From a checkpoint of a small transformer trained on Wikipedia: width 768, 7255 steps.
MLP neurons of a small language model. Each row is named by its layer, matrix (up: input weights) and neuron, and shows model dimensions 48-143. Each number is 200 + 30 x the weight over its row's rms, rounded and kept within 0 to 999.
A block is one neuron, or neurons of one layer that tend to fire together. After each block is what it responds to, as a language model described it from the Wikipedia text at the highest values.

L3.up1070,218,194,206,158,206,208,164,203,190,199,214,185,187,256,211,186,241,135,191,183,237,215,178,195,205,217,163,199,181,210,222,190,228,188,172,210,286,128,201,186,188,238,235,201,256,172,170,189,167,220,189,209,236,204,218,227,220,221,292,127,235,196,177,186,193,221,245,201,187,213,193,260,211,207,267,228,198,167,191,191,196,227,219,226,213,164,238,183,200,216,203,222,178,190,237,142
L3.up1673,239,188,175,205,221,219,221,229,193,213,150,189,202,237,216,160,244,164,211,193,219,205,175,178,219,164,176,246,216,192,232,175,185,218,147,222,250,181,198,186,203,186,175,223,231,238,241,197,180,228,191,192,236,184,228,182,190,196,249,219,183,155,186,220,207,241,194,174,164,162,197,180,227,205,166,218,171,215,218,160,172,204,213,224,235,242,223,198,251,205,215,157,164,206,258,179
L3.up3456,160,207,224,186,164,225,233,228,166,182,199,188,166,219,201,167,229,192,165,225,220,210,192,223,200,215,204,240,242,173,237,235,214,130,240,182,262,134,198,198,187,190,269,170,231,214,191,232,221,143,189,237,196,171,180,235,161,203,181,186,166,221,195,226,166,235,231,163,167,162,173,180,183,190,148,228,164,169,156,188,191,213,135,184,156,204,234,235,215,200,266,230,192,207,190,207
L3.up4127,212,202,173,191,208,177,219,207,219,175,205,221,233,219,237,185,167,214,240,185,246,201,200,212,256,201,231,220,224,196,191,213,206,189,220,186,208,179,231,199,231,159,189,173,236,213,228,171,194,186,188,216,164,221,186,168,189,185,219,209,186,235,181,190,150,156,224,217,197,195,189,192,190,227,182,218,214,228,183,185,243,235,167,209,216,200,207,205,213,204,215,171,145,191,236,238
Start of rare words. First sub-word piece of an unfamiliar multi-piece word, often foreign personal or place names and technical terms, e.g. Var(una), Tit(ia), pap(illary).

L6.up2107,232,220,201,218,179,205,260,219,156,206,208,218,244,229,226,172,175,201,219,169,149,233,192,178,187,182,198,211,197,167,169,209,175,167,196,232,248,181,181,216,241,138,171,213,196,187,229,210,170,178,242,230,171,218,225,246,171,196,209,178,162,217,167,182,143,194,193,230,171,153,145,215,205,164,229,249,168,236,195,199,204,214,161,217,174,164,204,206,142,167,186,181,206,221,189,184
Music chart discography tokens. Tokens in music discographies and chart contexts, especially peak-chart-position table headers (pipes, country codes like CAN), chart names (Pop, R&B, Chart), and ranking words (place, list, rankings).

L2.up2058,225,185,217,217,197,208,187,211,200,152,202,199,205,204,182,234,229,204,183,234,263,220,219,202,166,203,187,194,230,153,179,193,214,157,209,195,213,165,181,260,169,225,154,188,165,239,190,215,200,211,179,197,170,153,213,162,207,189,210,193,174,255,204,226,179,270,146,222,158,241,217,198,207,172,186,214,230,117,211,181,197,230,189,216,162,190,174,175,200,213,232,155,209,208,233,141
L2.up2998,165,210,212,193,239,175,163,223,195,193,148,233,207,182,224,180,203,179,192,210,218,248,202,219,168,223,239,213,205,203,183,238,169,160,218,198,196,191,158,205,203,177,232,227,187,253,213,158,184,214,218,155,158,237,233,237,186,222,270,173,207,193,197,131,174,252,159,143,168,165,222,149,178,213,212,223,164,175,188,166,262,230,158,197,269,266,169,201,230,175,176,159,230,198,192,234
L2.up3013,208,182,247,181,205,236,220,174,188,137,176,191,234,243,200,213,218,192,201,206,183,198,215,191,247,210,231,220,181,190,215,202,190,154,199,207,243,248,174,243,189,207,142,211,278,150,204,184,213,228,144,190,250,225,203,162,198,200,190,172,163,210,166,208,173,201,200,170,193,226,190,168,171,179,146,223,203,193,198,154,215,242,208,191,216,232,155,219,236,205,248,200,128,206,213,213
L2.up4418,181,235,219,165,153,216,253,225,175,171,174,218,227,186,187,171,227,198,244,202,174,146,233,246,213,217,161,250,240,147,211,179,219,202,159,231,204,210,158,229,200,259,177,179,211,244,225,217,244,238,237,208,184,208,183,203,229,207,224,236,204,179,235,176,189,168,251,184,157,253,187,125,232,181,151,223,205,183,176,172,230,206,259,246,189,202,223,243,181,213,202,200,205,179,178,203
Name-initial pieces; pronouns. First word pieces of foreign or rare proper names in tables and lists (Tam-ás, Tad-ayoni, Shel-thorpe), and sentence-opening pronouns It, she, them.

L2.up706,206,190,217,184,162,185,186,225,207,253,240,214,237,168,211,153,175,165,231,216,195,200,218,159,192,202,243,202,160,180,183,192,194,166,158,206,264,190,204,214,149,233,176,176,174,179,171,235,219,195,161,208,198,224,198,210,174,241,213,224,169,266,162,164,186,245,190,223,191,221,200,199,200,188,200,263,184,232,181,207,229,193,196,200,227,233,208,173,179,195,223,189,209,227,152,181
L2.up1875,197,185,175,225,147,169,215,188,178,199,215,237,199,205,184,181,200,219,207,159,174,154,229,234,230,202,213,134,181,189,188,166,209,208,213,235,176,217,185,168,253,182,139,209,239,140,202,178,190,177,212,193,206,124,153,239,229,195,183,237,178,242,175,185,176,169,153,202,199,245,175,191,230,225,208,275,236,215,195,169,209,221,198,220,222,211,197,238,198,188,186,179,176,147,157,184
L2.up2391,156,204,235,198,133,161,151,120,129,223,145,153,189,194,256,277,178,153,176,213,235,234,147,219,176,182,195,218,143,169,219,201,225,177,236,207,228,206,212,227,217,209,211,250,240,203,227,166,235,171,182,238,139,243,229,199,206,219,141,202,166,165,138,191,206,250,168,177,186,158,193,217,194,214,186,175,201,230,150,133,135,211,208,174,225,201,160,199,214,185,185,236,240,212,226,201
L2.up3106,272,247,206,254,203,228,131,235,183,208,192,224,232,217,220,200,168,216,224,167,195,201,198,193,185,203,182,208,186,225,221,155,205,251,199,172,243,253,220,234,177,256,152,223,227,208,202,262,197,220,201,222,207,187,216,175,152,176,188,318,187,198,190,221,220,168,183,211,211,234,179,218,190,215,206,181,167,254,205,151,147,212,180,193,109,182,232,212,189,164,257,256,211,218,178,191
Structured table and list cells. Tokens inside Wikipedia tables, infoboxes and numbered lists, chiefly the period after a number or No (No., 5., Vol.), plus header words such as charts, Peak, Total, million.

L3.up1405,168,212,206,152,182,175,191,218,197,205,202,249,280,172,196,150,196,202,190,208,200,177,154,173,195,284,185,162,167,177,207,240,213,233,227,201,202,181,212,175,195,184,167,198,221,215,180,217,218,232,106,191,216,179,168,238,214,196,198,134,209,219,193,187,208,204,209,184,115,211,190,234,254,171,169,212,166,229,256,243,150,204,230,235,177,180,216,221,176,184,189,224,231,211,243,200
L3.up2275,176,181,204,203,154,235,71,176,180,205,223,231,255,217,200,213,208,170,157,158,222,241,180,187,215,239,144,262,152,242,149,214,230,140,227,198,200,207,240,179,206,163,177,180,181,192,199,157,220,235,189,171,209,227,202,214,170,224,217,183,165,226,194,228,211,221,200,164,139,153,193,248,199,206,180,211,206,203,168,202,191,233,215,223,203,183,163,176,214,203,176,183,264,194,181,257
L3.up2720,204,164,246,203,184,204,181,163,203,188,218,257,222,211,270,207,188,185,201,143,223,234,166,123,238,201,180,233,259,270,206,237,213,217,246,261,178,217,216,221,219,236,203,219,207,168,207,211,174,211,207,136,206,239,203,209,171,167,172,201,273,216,240,208,219,175,139,173,165,181,227,213,278,264,188,217,205,180,153,236,166,242,197,146,197,207,182,162,164,197,236,174,257,245,171,230
L3.up2887,214,168,231,180,171,226,154,192,154,222,225,221,202,120,236,184,216,179,171,181,251,244,165,170,230,195,193,206,215,194,188,164,203,196,204,229,206,140,147,223,243,136,169,125,230,208,195,155,213,195,221,145,200,201,210,209,224,218,154,202,170,210,197,204,161,225,189,193,165,206,178,177,244,187,210,236,204,193,245,188,228,159,211,191,202,223,209,181,164,184,231,157,250,223,216,208
Table cell separators. Pipe separators in Wikipedia tables, especially the first cell of a row, like election results' | Republican hold and ranked lists' 8 |.

L3.up796,224,166,209,231,186,209,194,190,207,237,221,223,192,192,172,211,204,202,238,195,243,174,121,170,198,172,205,157,181,225,232,186,250,222,209,239,193,225,237,206,143,204,157,229,245,207,242,195,183,204,213,246,168,224,186,204,137,149,243,199,180,251,226,218,165,202,212,209,207,175,150,224,215,216,185,233,259,183,196,180,160,187,211,185,211,154,202,244,210,243,168,157,246,224,172,156
L3.up1257,246,199,186,177,225,167,164,224,248,228,204,176,240,209,237,247,214,255,260,188,195,219,166,125,262,221,211,206,222,168,206,193,190,217,176,205,193,207,225,200,199,220,154,170,172,190,189,196,189,242,180,221,188,197,169,279,210,199,241,226,182,237,204,226,223,222,227,216,199,259,201,193,189,185,237,149,238,178,154,190,207,191,225,189,173,254,202,161,202,188,182,212,205,240,186,184
L3.up3226,139,188,215,227,203,174,171,218,246,221,243,181,154,203,198,180,211,174,128,163,213,257,164,198,163,205,232,159,162,164,218,210,264,276,235,193,178,174,187,222,176,197,207,198,156,221,197,147,180,218,200,189,239,168,194,185,169,229,195,241,187,250,238,143,190,224,232,219,195,196,196,209,213,239,177,199,225,192,133,163,182,171,183,231,199,190,166,210,229,162,178,246,186,193,221,229
L3.up4294,154,144,214,211,193,199,262,225,217,222,246,173,197,205,168,202,131,220,224,242,194,200,225,258,240,188,214,182,188,196,224,206,229,123,188,208,188,202,198,221,218,242,191,238,189,232,145,182,175,241,176,176,215,194,152,226,223,164,247,229,184,210,209,223,175,152,203,177,225,148,199,203,239,177,219,220,264,224,172,180,218,166,220,215,211,201,200,220,234,185,203,233,222,251,260,159
Predicate verb after subject. The main verb or head noun right after a sentence's opening subject or "to", often in Wikipedia list, election and sports intros, e.g. represents, table, entered, that.

L2.up808,207,211,125,176,156,201,172,212,210,238,241,159,180,211,142,175,166,157,173,213,222,216,203,197,222,248,233,165,204,193,224,239,215,192,163,163,185,185,198,167,194,190,211,203,203,184,202,198,201,217,218,211,193,187,126,171,237,176,238,193,184,217,170,195,233,204,251,157,233,170,153,200,172,253,232,219,206,230,197,246,169,198,162,202,280,200,257,260,202,166,212,226,230,203,155,245
L2.up1768,182,184,154,253,135,190,172,209,246,192,208,164,219,178,223,142,198,186,200,193,214,213,194,136,164,200,210,199,180,156,206,176,169,200,206,215,189,174,201,164,236,237,180,170,218,138,214,200,231,240,214,147,188,193,172,187,166,192,257,211,237,200,227,232,218,201,186,169,202,212,244,175,145,229,174,183,202,161,193,248,129,159,217,193,228,182,245,224,253,190,224,228,228,186,149,219
L2.up4102,206,201,205,215,207,243,255,178,226,216,194,223,216,159,217,200,197,137,164,232,173,191,204,211,203,256,232,207,238,172,233,249,201,218,243,193,223,176,224,166,194,273,166,200,208,115,237,238,207,246,123,193,221,165,194,227,196,246,189,158,244,271,130,224,192,220,208,210,234,195,229,180,179,198,208,216,269,221,164,186,175,155,180,171,198,244,245,231,228,235,163,238,194,187,192,230
L2.up4422,210,114,181,263,221,201,184,226,232,213,174,169,189,206,167,172,162,186,237,192,165,200,198,139,209,246,251,199,205,203,192,106,131,181,245,216,165,159,267,188,171,212,221,213,219,261,233,201,217,233,217,177,192,198,235,155,252,236,195,191,167,191,223,244,191,202,201,211,189,220,220,204,173,244,212,254,212,208,209,196,157,166,168,190,250,149,245,134,186,140,217,187,170,210,171,175
Predicate verb after subject. Main verb right after a subject noun phrase, mostly event verbs in articles on elections, awards and meetings (took, presented, occurred, held); also head nouns such as votes, appearances, departments.

L6.up3347,256,192,185,276,190,204,243,246,169,191,163,178,201,177,170,157,210,240,216,182,155,239,266,239,193,206,201,168,203,235,152,169,175,174,174,241,139,181,183,222,215,198,214,167,221,224,192,222,204,181,205,203,205,224,223,164,172,207,205,181,236,197,243,223,228,218,177,194,166,208,151,168,220,215,130,199,187,198,205,181,163,320,146,184,267,194,194,247,249,194,196,152,171,256,221,216
Surname and name starts. First token of a personal name, usually the surname after a given name, in lists, tables and prose, e.g. Mack, Mac(Williams), Lamp(recht).

L6.up2133,221,203,114,219,199,194,199,195,197,241,216,231,226,146,172,175,236,191,154,200,198,249,260,231,272,189,215,232,184,199,181,200,192,154,249,123,234,235,208,206,171,215,199,273,202,212,177,193,209,229,138,170,159,303,173,202,204,208,207,232,200,222,202,218,165,255,148,240,234,245,184,214,179,201,187,187,197,201,187,153,204,177,209,136,209,215,224,161,218,98,197,142,205,176,181,144
Verb after subject noun. Verbs and participles right after a noun phrase, often a long subject or modifier, usually followed by a preposition, as in referred, failed at, engaged in.